Part of a small language model's weights.
Size: 11 layers, 107M parameters.
Architecture: RMSNorm before each block, rotary positions, no biases in attention or MLP, untied embeddings.
Training: a variant of Muon for these matrices, 936M tokens, 3570 steps.
MLP neurons of a small language model. Each row is named by its layer, matrix (down: output weights) and neuron, and shows model dimensions 352-415. Each number is 50 + 12 x the weight over its row's rms, rounded and kept within 0 to 99. A neuron's up and down rows have the sign that makes its largest values positive.
After each neuron's rows, "fires before" lists the tokens most often just after its 100 highest values on Wikipedia text that the model never trained on. A number after a token or word is its count.

L5.down297:67 49 77 37 49 45 54 61 54 66 45 43 48 72 58 47 37 55 34 46 35 67 54 52 60 59 83 61 65 49 77 52 66 56 60 48 61 39 56 26 58 44 59 71 32 44 44 40 59 44 61 58 42 53 64 64 36 64 73 47 35 43 23 38
fires before: "\n" 46, " a" 10, " the" 6, " been" 4

L5.down1504:63 43 58 55 52 36 72 40 28 50 23 52 67 71 49 40 50 56 65 63 56 50 62 49 42 54 46 73 61 54 44 42 60 51 53 36 66 47 43 53 49 35 76 52 52 53 54 44 39 63 42 66 30 66 67 40 27 39 51 62 40 50 66 51
fires before: "\n" 52, " |" 6

L5.down1209:50 57 52 57 28 39 65 56 60 62 71 62 53 50 50 47 72 34 22 64 67 22 41 50 45 49 59 60 59 50 51 44 50 56 58 48 67 51 51 38 47 63 50 76 43 57 45 50 61 43 51 62 42 40 58 56 74 40 25 64 51 43 47 59
fires before: "\n" 75, "-" 7

L5.down2237:50 48 43 47 45 50 36 52 51 75 59 51 60 55 53 29 50 39 61 50 38 58 56 49 51 52 47 57 60 40 30 38 53 33 47 41 67 43 54 61 31 49 47 62 59 72 49 62 54 49 45 55 48 45 52 61 39 34 50 70 54 51 46 56
fires before: "\n" 23, " " 19, " January" 6, " United" 5

L5.down835:57 56 58 50 41 44 56 52 41 62 41 63 43 39 48 47 50 53 36 64 57 43 57 39 70 47 56 45 43 46 36 37 53 33 68 49 38 42 43 41 73 42 40 45 60 41 34 55 63 52 60 52 36 58 54 26 44 51 55 75 54 55 46 40
fires before: "\n" 31, " " 20, " of" 8

L5.down1761:57 66 43 45 55 71 53 70 66 67 44 46 36 62 35 36 65 47 48 46 39 56 60 52 42 61 69 28 48 35 60 56 41 47 40 62 42 66 68 53 44 50 65 48 58 30 36 44 40 71 37 55 48 35 47 33 20 27 50 50 52 52 56 43
fires before: " the" 18, " that" 14, " a" 9, " to" 9

L5.down639:64 45 56 28 71 62 43 58 55 57 44 40 39 30 62 67 75 62 49 40 37 66 49 58 52 57 54 36 60 54 67 47 55 50 36 61 51 67 39 50 61 60 76 64 44 60 66 46 51 53 40 38 61 62 65 37 46 54 43 62 48 50 83 47
fires before: " |" 30, "|" 12, " —" 6, "\n" 6, "'," 5, "'" 4

L5.down2310:42 51 49 73 51 55 27 27 33 52 39 43 42 63 63 55 40 57 54 36 37 69 54 60 65 41 35 46 55 37 39 56 42 22 45 57 25 47 41 81 53 70 46 46 42 64 63 46 56 37 70 57 48 42 43 74 39 49 41 55 71 62 43 41
fires before: "\n" 59

L5.down1921:37 71 52 39 55 60 55 66 28 38 64 51 60 38 33 39 46 39 58 45 70 47 44 53 55 54 70 33 65 50 54 41 35 57 46 34 51 46 46 57 39 39 66 82 41 49 38 39 42 40 57 54 38 55 53 42 38 52 36 42 42 63 50 54
fires before: "\n" 97

L5.down936:48 55 52 68 59 69 40 40 66 45 56 72 64 42 54 59 42 50 35 55 76 27 64 35 33 39 48 59 63 58 28 37 59 53 35 57 48 51 68 56 51 36 40 52 39 57 55 71 55 54 58 47 43 43 56 36 50 59 51 43 63 57 63 39
fires before: " in" 19, " on" 12, " of" 10, " by" 7, " as" 4, " to" 4

L5.down1202:40 39 57 37 46 53 67 57 47 40 28 30 39 58 40 35 56 65 64 37 43 52 35 56 47 37 37 45 60 36 57 53 47 59 37 52 24 33 51 53 70 41 43 56 50 69 33 42 61 44 67 36 49 64 44 59 42 46 53 53 35 31 65 60
fires before: "\n" 45, "==" 7, " ==" 5, "The" 5, " and" 4, "===" 4

L5.down1553:65 25 67 49 42 40 56 55 23 57 58 59 56 56 31 51 28 41 52 44 61 38 53 44 60 39 67 47 53 56 49 45 43 40 76 59 40 29 55 49 62 24 59 49 78 31 46 57 42 37 32 76 42 44 42 34 44 51 51 55 49 60 42 32
fires before: "\n" 48, " " 8

L5.down2120:53 49 53 28 54 41 66 44 40 44 32 66 61 72 36 54 48 43 38 68 44 66 75 44 59 53 74 63 62 50 65 49 50 58 59 45 47 53 66 33 70 38 64 47 56 54 41 45 52 28 37 74 38 46 46 50 46 47 52 38 42 43 56 56
fires before: "\n" 37, " the" 18

L5.down2656:58 33 45 46 58 41 69 59 55 56 30 25 52 39 47 38 42 52 58 46 60 44 60 41 59 33 40 59 60 58 75 64 24 67 57 32 67 53 50 38 54 45 59 42 58 60 51 62 50 34 45 36 38 46 39 62 41 75 46 62 35 43 62 53
fires before: "\n" 43, " the" 24

L5.down2056:38 39 62 71 46 47 54 40 48 46 66 24 45 50 22 40 56 67 45 61 49 59 52 68 70 46 40 49 49 48 50 34 37 59 66 40 62 53 53 52 44 52 51 47 36 58 58 54 45 34 37 52 31 58 58 49 34 62 40 37 50 51 46 14
fires before: "\n" 59

L5.down583:46 65 43 75 44 71 54 80 58 41 38 52 35 44 69 48 58 53 42 54 39 62 55 50 72 64 65 66 66 62 48 79 57 38 36 35 57 46 43 54 36 60 51 34 38 49 62 37 50 68 48 72 27 45 39 30 28 48 58 58 51 57 60 47
fires before: " |" 50, " the" 5

L5.down1502:52 40 58 63 34 41 55 69 52 79 36 40 75 55 41 51 28 17 55 53 49 75 39 49 39 49 73 62 64 68 39 44 62 52 47 55 42 24 53 54 40 62 40 67 45 36 60 53 54 49 36 67 48 56 59 60 39 55 52 42 28 46 52 33
fires before: "\n" 67

L5.down1324:38 51 56 46 42 57 49 47 30 61 31 52 72 47 36 22 44 37 61 45 31 53 33 51 47 38 58 66 60 38 47 23 44 57 45 43 75 64 70 35 58 44 44 45 44 42 51 45 53 55 41 52 56 40 62 74 73 61 62 53 52 55 59 57
fires before: " |" 38, "\n" 17, " —" 12

L5.down1300:58 45 64 56 67 51 61 26 58 69 44 45 52 38 58 67 36 43 54 54 67 28 52 51 56 39 28 41 46 56 50 36 64 47 28 42 44 37 47 54 59 62 46 49 52 62 51 80 61 42 51 54 67 61 39 49 34 46 46 31 51 71 53 44
fires before: " the" 43, " a" 7, " his" 4

L5.down1033:60 68 57 53 63 43 68 38 42 58 42 75 68 68 41 49 59 51 50 57 46 54 40 32 37 65 77 41 66 55 38 46 53 62 59 45 38 34 34 41 55 48 56 46 63 33 73 73 67 61 65 37 33 60 54 54 38 58 39 43 72 51 27 67
fires before: " to" 22, " in" 15, " on" 8, " as" 7, " at" 7, " by" 6

L5.down1265:55 48 74 63 65 62 66 43 45 59 55 40 45 38 55 53 58 62 41 57 65 26 63 43 59 58 32 40 65 45 43 61 57 47 60 42 49 44 55 46 52 55 32 54 52 47 46 47 15 49 35 33 37 43 59 33 65 56 53 44 56 50 71 54
fires before: " |" 82, " .0" 5

L5.down2323:51 27 53 62 45 27 46 63 41 51 59 37 50 55 49 69 43 43 48 77 58 35 36 44 71 41 60 39 48 32 46 46 51 51 42 51 61 40 57 28 58 58 56 51 41 46 40 44 38 56 39 69 36 45 38 46 45 51 50 11 71 45 57 56
fires before: "\n" 97

L5.down90:66 47 41 52 60 46 60 40 66 49 37 40 63 45 40 48 57 49 45 53 60 60 45 56 47 25 40 40 50 56 30 36 37 71 32 27 44 45 70 49 39 36 37 67 39 50 53 55 59 64 61 44 33 42 58 53 50 35 58 57 26 70 49 34
fires before: "\n" 99

L5.down2470:73 48 37 33 38 62 49 26 41 45 51 55 23 46 51 42 44 54 53 81 61 51 37 51 44 40 31 59 62 64 49 78 53 49 43 60 29 25 54 56 78 47 42 53 66 46 56 44 58 55 59 32 29 46 66 51 59 54 37 68 40 34 31 45
fires before: "\n" 93

L5.down2050:44 60 55 65 57 52 49 47 65 47 50 49 64 67 72 62 67 53 46 58 63 52 64 43 56 62 51 47 69 61 39 52 48 62 70 39 36 61 28 73 52 56 56 39 83 38 56 46 47 64 52 47 68 39 69 54 72 55 63 31 61 44 46 54
fires before: "\n" 56, " be" 8

L5.down617:45 21 68 47 45 49 62 64 53 62 45 48 50 33 49 52 47 58 42 63 51 42 30 40 40 56 62 44 47 46 56 48 64 57 43 58 45 52 42 36 57 62 44 57 53 55 46 58 36 64 45 61 36 55 43 59 59 53 36 50 31 56 54 55
fires before: "\n" 75

L5.down2716:66 36 68 51 44 48 60 55 38 63 46 31 46 39 55 69 51 29 43 62 54 46 37 42 46 52 76 32 26 75 67 58 58 54 49 59 47 40 59 28 33 66 48 52 38 22 40 53 57 62 45 53 71 71 56 65 34 91 37 42 49 52 41 34
fires before: " the" 47, " his" 5, " which" 4

L5.down1566:43 42 41 44 49 68 37 28 57 54 47 66 45 61 54 47 42 35 45 36 61 37 39 40 64 50 59 32 49 50 35 31 56 64 43 82 54 56 36 39 55 45 14 56 50 48 59 46 49 62 48 39 44 65 49 50 51 58 43 54 53 55 62 67
fires before: "\n" 74, ":" 6, "-" 5

L5.down300:40 50 63 55 48 52 46 48 48 48 37 55 42 48 56 53 43 42 72 60 47 61 65 67 52 43 41 41 61 64 56 54 54 45 62 36 65 54 45 63 26 46 48 40 67 69 50 53 31 44 63 34 64 42 58 51 49 37 65 51 20 53 32 40
fires before: " the" 23, " a" 19, " to" 9

L5.down2019:47 33 46 51 45 54 54 52 30 69 45 49 44 37 64 42 70 39 56 80 36 63 25 59 58 59 46 23 58 75 29 55 56 48 46 42 48 45 62 33 66 54 63 69 44 49 58 30 51 68 71 48 49 49 43 47 34 83 45 45 49 51 57 54
fires before: " the" 36, " a" 12, " his" 8

L5.down1378:44 54 72 35 65 27 60 57 46 42 30 37 52 49 24 56 46 34 39 54 48 21 18 60 54 64 70 50 54 32 65 28 63 63 49 40 70 55 21 53 37 49 41 59 45 35 48 43 48 42 59 50 79 36 64 54 72 36 53 64 57 34 25 39
fires before: "\n" 97

L5.down1620:76 50 46 55 44 56 52 59 53 34 49 64 51 49 42 44 43 63 36 54 39 54 57 61 45 21 50 47 49 58 38 45 28 40 26 49 39 56 47 49 53 35 55 34 44 40 59 46 43 62 26 57 56 50 48 55 54 46 33 47 47 53 62 57
fires before: " |" 65, "\n" 16

L5.down2620:48 47 58 73 41 40 58 60 44 43 44 22 78 75 38 33 56 25 48 45 62 62 47 58 48 50 49 48 48 50 45 45 33 60 55 45 31 31 52 40 42 50 62 72 38 56 41 46 49 40 37 62 34 39 50 59 64 51 59 54 34 41 41 49
fires before: "\n" 98

L5.down875:48 65 45 76 50 40 38 51 53 84 56 49 38 36 54 59 64 60 63 37 50 30 30 47 44 73 42 57 47 53 53 56 50 35 34 63 48 49 45 55 57 26 02 44 63 36 58 66 34 64 43 47 44 39 63 64 45 14 48 63 54 63 57 62
fires before: " |" 89, "ª" 5

L5.down966:34 54 57 48 65 35 63 38 54 51 51 49 52 67 44 52 53 47 39 40 30 52 55 52 46 64 60 67 54 42 49 52 61 45 35 60 55 41 54 49 24 66 66 39 43 47 69 39 33 37 72 46 51 28 46 56 34 45 58 69 27 74 36 45
fires before: " |" 70, "\n" 17

L5.down1370:45 35 41 42 49 68 53 46 53 41 39 53 46 47 52 50 50 29 54 58 65 45 63 46 51 68 65 52 52 59 56 43 58 42 42 63 29 50 54 62 36 38 38 49 62 55 71 28 36 51 46 55 42 50 62 53 36 29 51 43 30 26 33 47
fires before: " |" 86

L5.down310:37 37 60 37 34 38 47 42 56 46 65 33 38 65 62 43 30 15 59 50 49 36 45 43 43 60 61 78 30 68 29 47 54 39 39 46 62 54 41 42 71 63 49 39 61 56 35 60 51 47 66 28 44 41 62 49 63 73 46 49 63 48 41 35
fires before: "\n" 35, " It" 6, " He" 5, " The" 5

L5.down2671:60 55 42 54 41 54 53 42 53 62 55 45 45 39 47 51 66 45 74 55 51 57 50 55 49 31 62 54 35 51 54 41 30 45 51 66 44 53 42 40 45 38 62 58 63 61 44 69 61 67 40 28 53 62 55 42 49 82 49 59 30 50 57 62
fires before: " |" 33, " —" 10, "|---|---|---|---|---|---|" 4, " " 4

L5.down934:48 50 30 44 35 41 69 21 60 44 67 63 63 39 66 49 61 59 45 40 47 57 35 58 58 47 44 68 68 30 54 47 42 48 55 65 55 42 44 61 45 37 32 38 61 43 68 52 50 75 43 64 52 58 64 77 51 19 46 50 55 60 40 34
fires before: " |" 61

L5.down805:47 50 46 51 40 54 47 66 65 55 67 55 51 27 57 46 39 37 49 41 60 58 70 44 60 67 37 51 55 35 53 40 55 54 51 60 48 64 42 46 65 51 78 22 56 56 41 71 50 59 51 49 27 61 44 34 46 60 42 50 19 44 47 31
fires before: "\n" 94

L5.down838:46 64 48 70 79 62 47 56 48 29 31 34 70 44 40 51 42 51 36 43 44 40 50 41 51 68 54 45 36 46 56 47 53 72 46 25 59 53 53 26 47 40 32 53 55 76 59 55 50 73 49 67 23 52 39 51 55 60 63 45 37 60 47 69
fires before: "\n" 45, "est" 6, " the" 4

L5.down1232:60 40 44 39 67 57 38 42 61 55 58 52 30 57 55 62 41 69 61 40 69 51 77 58 60 66 40 33 63 47 37 52 39 33 54 50 63 38 38 53 56 52 47 26 42 38 61 27 33 49 56 50 54 40 52 40 32 53 36 51 41 64 64 60
fires before: " |" 45, "|" 8, "-" 4

L5.down2317:41 51 56 58 55 66 53 42 53 53 86 60 49 22 47 50 51 55 44 44 48 56 63 55 55 65 57 47 34 64 35 47 63 59 56 45 68 67 62 50 60 39 62 25 51 45 58 39 48 54 43 63 55 40 40 65 59 49 49 36 79 42 37 51
fires before: " |" 28, "ed:" 10, "k" 8, " and" 6, "ol" 4

L5.down2678:39 67 47 36 53 69 56 42 45 55 43 55 34 72 45 52 52 36 52 71 55 36 62 50 55 48 43 48 42 61 39 37 41 56 55 60 41 70 45 47 55 38 57 46 52 67 55 55 52 49 44 80 41 32 44 46 59 73 59 69 17 52 27 37
fires before: " |" 93

L5.down2558:49 68 61 66 49 51 57 61 63 56 40 50 44 42 37 53 46 36 51 36 66 34 62 50 58 46 58 47 72 41 70 28 44 72 53 60 35 37 78 44 56 58 53 62 67 54 43 43 40 46 48 59 30 51 42 53 50 48 48 54 60 59 68 50
fires before: "\n" 98

L5.down515:40 49 62 60 62 36 25 24 63 62 50 37 43 46 47 61 55 40 66 70 58 46 57 40 43 35 37 59 38 68 36 59 50 48 62 50 55 57 31 47 47 73 36 33 76 94 56 45 63 37 58 54 62 48 41 43 40 47 78 55 39 51 61 47
fires before: " the" 61, " a" 5

L5.down147:54 40 43 68 81 44 65 59 47 42 45 61 48 33 52 65 54 56 36 69 39 41 69 58 46 61 33 50 52 43 53 56 38 46 54 55 67 62 50 46 33 59 58 53 80 57 56 42 49 44 45 38 61 51 36 33 49 76 53 47 57 70 80 17
fires before: " |" 70

L5.down814:44 52 36 51 69 42 49 46 57 64 39 30 67 62 37 55 49 44 71 43 76 57 47 41 55 21 30 34 43 39 50 38 53 37 62 61 44 55 60 47 45 45 45 58 69 57 42 81 64 36 42 56 24 38 52 56 13 64 55 52 66 39 58 52
fires before: "\n" 95

L5.down217:50 64 57 42 39 82 52 58 45 36 31 41 70 56 76 50 54 50 50 62 55 29 36 44 57 70 77 70 62 59 44 52 50 72 43 34 48 52 71 38 44 51 62 52 39 39 61 47 61 30 48 74 33 48 46 51 58 56 63 52 41 47 43 50
fires before: " |" 87

L5.down2343:32 38 31 56 35 31 46 46 41 66 46 52 51 56 62 49 59 49 40 46 61 54 38 57 59 52 57 38 51 60 63 45 57 25 51 47 69 63 46 49 47 57 28 54 52 67 47 69 46 60 75 45 38 59 35 69 53 63 61 42 60 33 70 57
fires before: "\n" 70

L5.down997:66 73 56 48 75 35 69 76 43 42 74 72 40 39 51 56 62 58 40 54 48 56 68 67 45 52 59 42 54 49 52 47 40 47 62 44 52 41 57 43 26 41 62 68 59 58 55 64 49 61 51 35 69 46 29 48 59 62 36 54 63 53 60 58
fires before: " |" 48, "|" 29, "\n" 6

L5.down893:64 66 44 46 42 37 49 54 44 52 58 40 70 58 52 39 57 62 73 36 41 43 45 35 45 49 44 28 50 56 47 36 53 63 45 64 63 21 66 49 47 59 58 57 64 64 13 49 53 47 53 57 50 51 34 51 63 65 38 34 35 55 52 35
fires before: " |" 55, " by" 5, "\n" 4, " to" 4

L5.down1426:31 36 58 62 42 45 63 62 58 44 40 33 39 62 50 56 48 23 54 52 51 45 41 43 49 66 42 55 54 45 64 69 65 50 49 67 50 45 36 26 45 56 18 50 57 46 44 59 49 31 66 38 44 37 34 30 44 81 45 67 29 43 48 51
fires before: "\n" 97

L5.down1592:61 66 45 57 51 40 49 57 34 64 47 49 36 38 51 59 49 22 50 65 54 68 61 60 56 47 30 42 64 27 56 64 54 47 40 51 64 51 45 54 31 40 47 33 66 46 55 54 68 62 54 46 71 54 58 68 45 56 55 44 43 47 59 41
fires before: " |" 32, "\n" 18, " –" 8, " 0.6" 7, " Center" 5, " 0.5" 4

L5.down2080:34 71 57 53 72 28 55 39 53 65 50 59 39 49 60 54 64 32 30 64 58 40 60 72 48 60 22 32 51 46 57 59 40 64 33 45 31 48 61 43 69 44 23 47 39 47 49 42 51 38 41 60 34 47 54 45 40 28 48 52 42 46 46 86
fires before: " |" 49, " 0" 6

L5.down1834:70 54 59 85 29 62 54 59 64 66 60 31 42 50 49 41 50 48 38 46 51 46 29 58 43 60 76 34 59 19 49 51 44 47 37 63 52 57 43 51 61 36 31 52 86 54 52 33 56 48 28 44 16 36 62 52 51 22 58 33 39 43 54 38
fires before: "\n" 48, " The" 6, " He" 6

L5.down44:57 45 44 68 54 67 30 62 60 65 61 54 49 29 57 63 51 47 41 44 54 38 50 53 45 51 45 63 60 46 48 49 45 58 45 64 65 38 41 46 48 47 49 32 39 54 55 54 57 44 63 45 25 46 46 41 31 41 61 49 17 44 61 47
fires before: "|" 73, "|---|---|---|---|---|" 10, "\n" 6

L5.down2038:45 45 45 49 46 65 78 63 49 47 42 51 53 55 42 37 48 52 54 53 45 34 38 48 67 60 41 55 76 35 64 36 42 40 58 42 58 51 55 59 36 40 64 67 27 48 38 54 46 40 43 61 26 43 48 41 45 67 44 34 52 41 53 50
fires before: " as" 42, " by" 7, " for" 5

L5.down1588:42 66 48 63 75 45 37 68 31 52 36 56 56 51 50 57 41 51 36 42 59 27 58 34 61 40 56 42 58 65 42 31 56 54 42 39 59 74 64 32 59 42 55 40 53 49 45 41 53 49 40 52 53 47 65 46 80 22 56 30 49 48 35 42
fires before: "\n" 99

L5.down2113:47 53 33 52 38 55 70 78 40 59 48 29 72 47 34 46 61 64 52 44 68 39 56 39 56 63 35 31 42 49 40 38 43 57 59 48 37 48 44 39 61 47 45 60 52 43 65 35 38 50 45 61 29 66 60 50 43 64 57 63 40 40 37 73
fires before: "\n" 99

L5.down568:52 58 38 42 53 72 31 67 44 39 51 42 32 22 47 48 32 45 65 62 66 49 36 56 38 42 47 60 51 52 56 59 42 36 67 61 54 33 50 52 75 48 58 42 53 41 36 35 41 53 43 69 47 46 53 57 41 69 45 51 47 73 40 41
fires before: " |" 93

L5.down323:47 54 53 50 44 65 34 58 48 50 60 57 65 47 50 47 45 48 48 19 52 33 61 54 78 49 48 51 50 55 90 31 38 55 68 43 72 59 61 67 58 15 50 68 35 44 40 54 47 47 61 41 56 70 47 40 25 61 64 63 44 47 42 31
fires before: "\n" 98

L5.down76:69 51 56 77 53 55 36 47 72 66 38 59 66 24 63 51 51 72 76 25 56 55 37 37 64 65 65 60 60 45 40 39 44 55 65 46 37 64 47 60 46 36 47 46 53 29 40 39 67 50 38 63 42 39 58 54 34 44 45 62 49 46 47 60
fires before: " the" 23, " that" 10, " to" 6, " a" 6, " it" 5, " his" 4

L5.down673:59 42 64 67 61 63 57 49 41 46 53 43 53 53 35 46 44 38 50 49 66 44 39 40 52 48 57 44 56 82 37 35 59 40 48 43 61 57 45 54 32 48 57 37 46 44 32 32 39 57 56 61 49 68 39 31 42 64 44 36 31 33 44 72
fires before: " " 45, " Republican" 5

L5.down1488:55 66 52 55 50 62 55 37 45 51 69 41 42 35 40 42 51 61 41 54 48 57 36 55 51 50 52 78 42 50 48 58 49 37 65 53 44 32 65 37 54 30 63 35 41 35 71 46 48 60 60 44 47 53 50 45 39 46 54 68 87 55 57 65
fires before: " |" 67, " –" 5

L5.down2535:31 62 64 65 59 59 56 46 43 46 42 26 89 39 48 37 52 43 41 70 68 45 38 63 51 38 50 52 40 64 62 50 48 57 43 61 51 47 57 43 56 55 46 52 52 58 48 60 31 37 55 63 49 49 56 46 31 29 64 39 67 51 36 44
fires before: "\n" 84, "|" 5

L5.down255:59 51 72 48 59 49 49 25 60 57 37 34 58 38 52 49 36 68 51 57 42 62 71 66 32 53 54 43 45 43 71 39 43 40 35 30 61 47 55 54 31 56 48 57 75 55 45 49 60 35 54 64 51 56 56 41 28 52 22 60 58 73 47 29
fires before: " |" 55, "–21" 6, ".2" 4

L5.down422:58 52 33 57 37 54 40 15 57 52 45 42 49 39 74 47 46 38 53 44 42 61 44 40 58 44 42 44 47 65 35 39 59 44 29 63 52 54 54 53 58 48 56 73 57 54 29 57 50 48 51 33 50 36 62 55 35 61 54 51 46 43 51 61
fires before: "\n" 50, " The" 5